MLP neurons of a small language model. Each row is named by its layer, matrix (down: output weights) and neuron, and shows model dimensions 181-276. Each number is 128 + 32 x the weight over its row's rms, rounded and kept within 0 to 255. Numbers have three digits each.
A block is one neuron, or neurons of one layer that tend to fire together. Before each block is what it responds to, as a language model described it from the Wikipedia text at the highest values.

Description: Mid-word continuation pieces
L7.down397:078066128164102111078101166102140153174070116135056139125106120123055129171128126147149062123140126149158136186155174119121043177130118131146147130057136127139133192104176126076119178111119183081139177105148144158146133177075085112106150096154144129148101137141189118096100113158138115095
L7.down936:096101126128105139126101113117114158127077157139108146152077046102125184134189117144150112108145113131156133141125119109054147095113097126128145117120120139124156167123127132068134126136184104075117174117118180131139157137179101113094091128077134172100050150089130128065115108129134097139

Description: Taxonomy list word fragments
L6.down920:120089117088114074165135126086169154119107151158123103146096151078108162163113182112129155088142167133074114097105092072106154112113065167135089085124103110137135119098150084118179133147157092120127147109168103093096090173134104109156159136079140123158132141090104136197132188154154151109
L6.down1528:128119172130164190126082152196159066140185185187141180103103120136125154124122120086122093122113104145128118103116177144155120119119157166130088139100086113106094143177114119107165138143140128130112184144149098140127116093078062175139172139089114135106153092149113147120088107141095095133
L6.down1540:092174180097141168152147137154119105108153162202112108125141146109131095148120121120190111099115130094167094104156129141096148138124135128097177091159129171122174137129075120145069118108111078069152124080113102128126127151112154102114109024111158198159138137116149088126146188163159077183
L6.down1740:078125115117075146113070138082140111159069167132080144113134160196141158141116097084119156087095092128054136122147106188192121154138155113122165098099144149163131097071161104153100098163126158150083152089129116107092142081159145144149051111128086102130154125133028134100159160122090215143

Description: Section and field headings
L7.down763:142118133125159180163134148133102177143128144104107138134109045098098131084146172059125141118113125121074150173098112184161112127125156139116077113138134158094141077112147122105110133100075142103160095149086176127109129106174055130170177115163147144166096139159091135104133135118122153145
L7.down925:107096132127161134099184110152070153081138157116104158116109132143159133138143169086186209120188124155052146154140200136173124143130212119120105066098199117078112118070144125147142149146110103161117183139140130134135088084157138093142124137166166131166170168146137172155096121092144150120

Description: Counted time spans
L4.down95:143160177156136064183149137080126147146139173127176065074116133204150158136072160109175178101097095133144056127134126118135120083204147106115154056138105132074117123189147118148055096107139065164072111112041109149122101108149126125142129133146139142158094129126144145135169116169152133123
L4.down163:164078133125089216122167086112154130095088122124075160120136108158169137161110079153169078143166133101123136095090133118095077082063158134106097103136198132080106115114133142111151086134173143134103114099127093150103102166131123122110158125097190120108089100126161098095079127112084156148
L4.down408:103174098152138132155164100130106103136157139124116094113137107078092116129101073145116137134075153175093149169091039103100170111158091123122140096114141187125155122169134125122109125151074138124156046158146131140164155145171128116164132098099110084136165100167152115151167137149149126156
L4.down544:177131168135083061133114126160128126138091185163112166172139192179166159137168110114135093131075107109131089093149138112105127127174105159115143185133111127120130142126132117135137113207201044118159121108163089108155138151140155102095146128163115100173181141072098119131139125092204160166
L4.down816:120139139178177164188134139127089084149129114116154090141119134124099143154158167156187149115140128131109133108184069043119138107104139146094145119124177167087142105119104165038160121154137108111183135147107146127086143131115130119069113157150064083115155144137102140143150092157075121098
L4.down960:171069134085130180131110122106152081105062105094150053108140145146124179101101092169134101125133181150109142140104154136138117085125053099163155166166178177161199132087069097185105166119133156103093131133152108214189141136170102086080144121078190088138183145161166081123186172113115127155
L4.down1051:131104147190046129093123115108088137132119073196134031117128132144095154137130129162151091178125113182130095109118109108119068055173170170117179122140122125101232096067134113127074121172129162138144101108119104157123131131038117107124147094137082186128130148131121110187137138136148115110
L4.down1231:151135154067175150119126141136133102127124212119133212139097111083147219134138128106175138140132142128106172081122133095155165106074143119100194084147213142147179122182140109098120092100156113119138116128109089092168131153112124200051115137135149145140128122067139134133070124104119098119

Description: Word-middle fragment after short prefix
L4.down98:121153201129179143124151136101104100160081192134086201114070127205157115112124122147200108137192163117079132126083097149109102153137113153107149162151134150049141146146124099080103094143151069096124122112159136159059112132105134158142161132094088084149086138062096097126155134130187110121
L4.down504:104164122150089174097142082098114118113134181056162142115130113152125137169065111102122088132156153120138096081127142144122154118108171175127090122114108130146164164089161125080147146138189108070091104109125090118087131069156110141177157106120078107124072180156062174152142153167136123067
L4.down739:124100129139129125124136127041092163129141151131128090147144188160148166122112092140110255167149070099098127120135116137159111119162088166100173089125088141124109113102072141079117065132124114198146092130136094158107102174104132106142140196086140184142128085157128134185112090200133154151
L4.down1000:151167133130137165130112128149095193127120151101140121102112149126100134051086116164117114173099130069130125138155100096094113152180136154135164128117101134120094142135077123036093111138099153143130027168034122125112150212172139104138113158109142126150167145125089144099134103090111150094
L4.down1286:172133140119158092187120112126094108119036146066138122160178163165067150129145123145051105133109083205119122143121137093141163103103172142192102199152155131152159171138177157135115124244172082026130083152074059115094131168166121128109119125102117123158159127126108118103102153178122155092
L4.down1368:099138070112148126077131149109141100113210154144115128140082154134136142198110080208119152162136105105069112117118136160161129124131119103145148104108087121176140127049083164100163134119063106196166108140109136146108105071148155126116198118128115127178115134104141157149119079143137136096
L4.down1513:148113140213105099120107179085127130105157143092084136107090139143091184069166127111179069161123132119140153098144103116117068137124079122131143140113123156156111160097106164116127090102087124102140125149119135126112205160141139150086138100129217108162134085064141149159106142091090131119
L4.down1583:128129124117170095142077122132124098198103136174155121095093126099087103119114154221107086155087121104139181145107146201141096110169079125071126166102144154130107131123129144077100132138171184104173093140064121161198154126168136149182092181094174098105072114115141140162154121125124129173

Description: Leading numbers after determiners
L6.down507:119066136098162153122175136115154159116135176124094162120147037136098172220134156143122145119123120152090110101147164086131104121088101149152103049134130142153134117110135119131156141075127099144153115167159115090178110139127102139114083124129131129114142093142144126116148144179148168114
L6.down858:173085119149183208169143148142149123125187146119119098049141097126152124156093147126131122121098177072070126117096147120141091144157067124122070086162138153110109176166156127095137197168086122092113100121030147093163129115131187159084077173107136179138069148120147140147122104182057087109
L6.down1024:104054118120159118131131192150129136153133145097164114110110152136174112126125147119078098099102133122139161116137107120119107139104183146105143170200119134140155093115078119137090129085162129143130181178132134070097129099162104144118103136110119129118089130219102112123124094120145151116
L6.down1028:152164125095115128109098102146100173111091153193104181044110165157096054140117102198180128119170119134140151095155149149111096118078126121148145121152137143143141153148099095153078132112106162116079149159113138120145141156139153093140153137108137078144155121141116071182101101115201141097

Description: Mid-word single consonant
L6.down123:143140142123130138213144106082143123125160148089114175133147180073195147111124079172206111140079118087142094147153121127164100128129121170117092148130104116157081118120130119086101136108126119092145107144113116207146125189119135151190117101095099101103120175161129146146082103097071133179
L6.down1176:213094191122159128120103085144097122079067180167065106119073096171182047132099118139149109143168168124164073151089101121136139086101085087161161142132125171175132087178190086112141075108147153080091140091099148148101148174139112064139152157164067080114118138137130141111134073157142100101
L6.down1624:131104065189150110057196115112168112125071134116087140111093075165157169127151135100161106142094105118169108181113146169154116112077143131122146108145089150103121141110109114160147126123208156099107129173083100137139129219160135098116127116112107113133114170107203073140100153158154112173
L6.down1644:091125114118058172163136050084123122110093145138111132140140145091150110133149147151122138067193106140133114133138070102122246065098170163202129118138117165080115165133108191137083155111174112114075088128139117103115205147160153153086140139129157138148102170149119156128126114136104118140

Description: Sentence-start boundary tokens
L4.down16:120188122186157124095160130115089133094094078065140121132141117161098084148097109131113110186128122172154097128077065137123150113119159108081110112104128088136153156130127133144087156128134103080093101191067085101104172096145127098149108141127115153181157121145089194189165125116136109124
L4.down167:178125162172085128140147094131163076167188112084128135102143151158132090111085143119100109121112127127085181059144166105137186144142151111104084118157087143173142143131161107142089120151154102149123155170125075111063142123095147124127125172132069198151139122124151179128140133128174095204
L4.down682:148129210081144138083115063118151108175155101147191156143127131172062134141137149071165142146090126166099156097125103082161132141142150135091120173143142135127108075113139142058118117153083124100117060118061137111091126086113089129107058152164125126101137103124084168177122168134134146131
L4.down689:176205178089128147172145168143182113120189161119130111119129125062133156093154185164095168124107162131081174127141150057186164172115137143152139123119103103123092127115154150175129147082137154136139161168126163203080111105129136115144135132169120126178097132124189163111182094135103147093
L4.down895:112120140116115065106171095053119127125078105180143150139118122167130165140120107089112158106171174169098092091104148153111098114127061090119174132113130148059122123153092150148132061142110093157146110167141185137165111170124150089158133195100120102114198138107177122150178137144153057133
L4.down1004:148138135109060131109147112042114109163081170219137122154122101151085129186095100110156097074130089144144161134137105126124138176155126122176168109135089143118134098146149084170145151129090166138161094161177112082105142124170161124126194136138138135121174141139066205151078177163099129217
L4.down1052:125182117106163108137079089142163134129109188093089084142093112172122113091160165132137113067109073154114134083084127099143138170121105157173052145117151136078121145135100208079150132146146131051164097131087123118110127151132113169066092144100068112121140124107057165164146158095088092092
L4.down1659:097158095132188099157127124183109085150106175109104167099127152133112158145085123110184128167118135160080148112079199139111170117076118075131155136127096176123170116126110130113127122143145137132135156145155199097115175134096128140164180128186083160151122165114171118126099105087164110146

Description: Infobox value continuations
L4.down37:091149104112112105058099077081112163087137172154098121146172154118101117110130149144123178101104178156110106155061166120106169160131114087037085152153142126097104126170104142111146119108116147167179133122141119098075152134155142097126105158172160119159142151136082143121154138138103134132
L4.down238:096142162198088125131094094120147155159131196132095133170114126165119163104061105121110048131149129138058102106141071117082171068152107077131135151112134147104138108156096130075089194120095124085101111117127080163091162117111159078120121132149138136133129098157140117084065086127085135132
L4.down394:139207139097117171125160105070133132138147150140151145128133099051122168119178134142199149119100150077110155105131120094153117150122165196055092126137080103197105175107182175119184094144095149154124064085164085144095113110098163147092102123105115105119162099101066096124161116147094202088
L4.down934:069095139165105078119147145110130106091173122095122209090143106212084184157083089126103137160072184090129132085131142132109097154202153126104148111149098143113041159109078134102169104152133065104132155169101097132033111110119095085130145116159143149148106195129104141173111155113182085144
L4.down1024:137138159126063099147115134088150113125127185114071117097101135087146086047147048113116127074099144155163068107136148132162161119134101120071102127169136110098188177140103124126100121176172112114171169147167119112087132097117138124068139152158157139123154121053082150113137101113111133117
L4.down1228:068163062138108135120138107125089151144094122130095135091083111139147175128156088102123145178164172116120147103163160092166197122131122123092096160144124173143121104122102184120144088113130131114185152100119124168153166106148135100094152143100140141113115158198137140193091198143086150160
L4.down1363:165128079131052079178125130112099099163084125095141143157146178138132117125102128094185105104147132111115144094123025160037089061155090121167172095137116125130149176182137150087147132083132105113160143140119132170108144091106146087148148082151146071122081120084167173152149118158148146191
L4.down1556:158150136184090123184104118126156127210095196174110097133146161158080066153119164131113118149144112160114063173079094096105135106144124206158081098127132141109169154083137112108102107145155106173133182104138076114100130128176105089095108115174107120136095131109098100112153142145098127117

Description: Biographical career verbs
L7.down1442:132058124133170145186145125114156113120135169163133122085179137186099191131131132147113035098101165138113142073138146122139118189182124098141147111109082129123054129156140153153211174101060151143142137090161172078145166124112144128189132116187142131103142092102151170053130110145084112123
L7.down1771:109098121129115152183152114131129172106117153097157218109209162107150127080111083122171085134166142219123091137125136135135178142121151149101125148134148128090134137148082128139147173117130117153113122117190122132140148088093081142076116142137155114117118121116173091116141078143126109123

Description: Clause-initial subject pronouns
L6.down894:149139168156104161150098152140138137101077172137107117161182089145106153071192135137074171132156195083121111098182106167111143123164102158111156139147107103151147116148088125136115091127132165102177084113194088084144131102177105122106079122123141143100132112105082179094136159083124125173
L6.down946:095134159112041080117107108122113140135097053114181117141203226091135163154111152155132137161075169107088061150088130113091162107166167091091125107106101103126209191073169120077101122091187123109154203143090139137154119130175076061172097144107155130104145129115095144118142135169148130130
L6.down1368:139108111104108126116114140147079148130123143124133164171185082091099123162150125152116137163148159095101138140134082144078076140154117160159122037107106129119136107108195136107081159133127095160123035138107161085161153098144126123122106138162101187118131082125112112123097195116157115170
L6.down1786:105075185087132148088091092147093130092128200122087157117106176116129131153120143163135141172138113138127080074162149120140113114105143170172085139128205054150090126177156140140136163119136126113159177044127154167093147143176138146110135180123137133161136149070094119118105109118134175090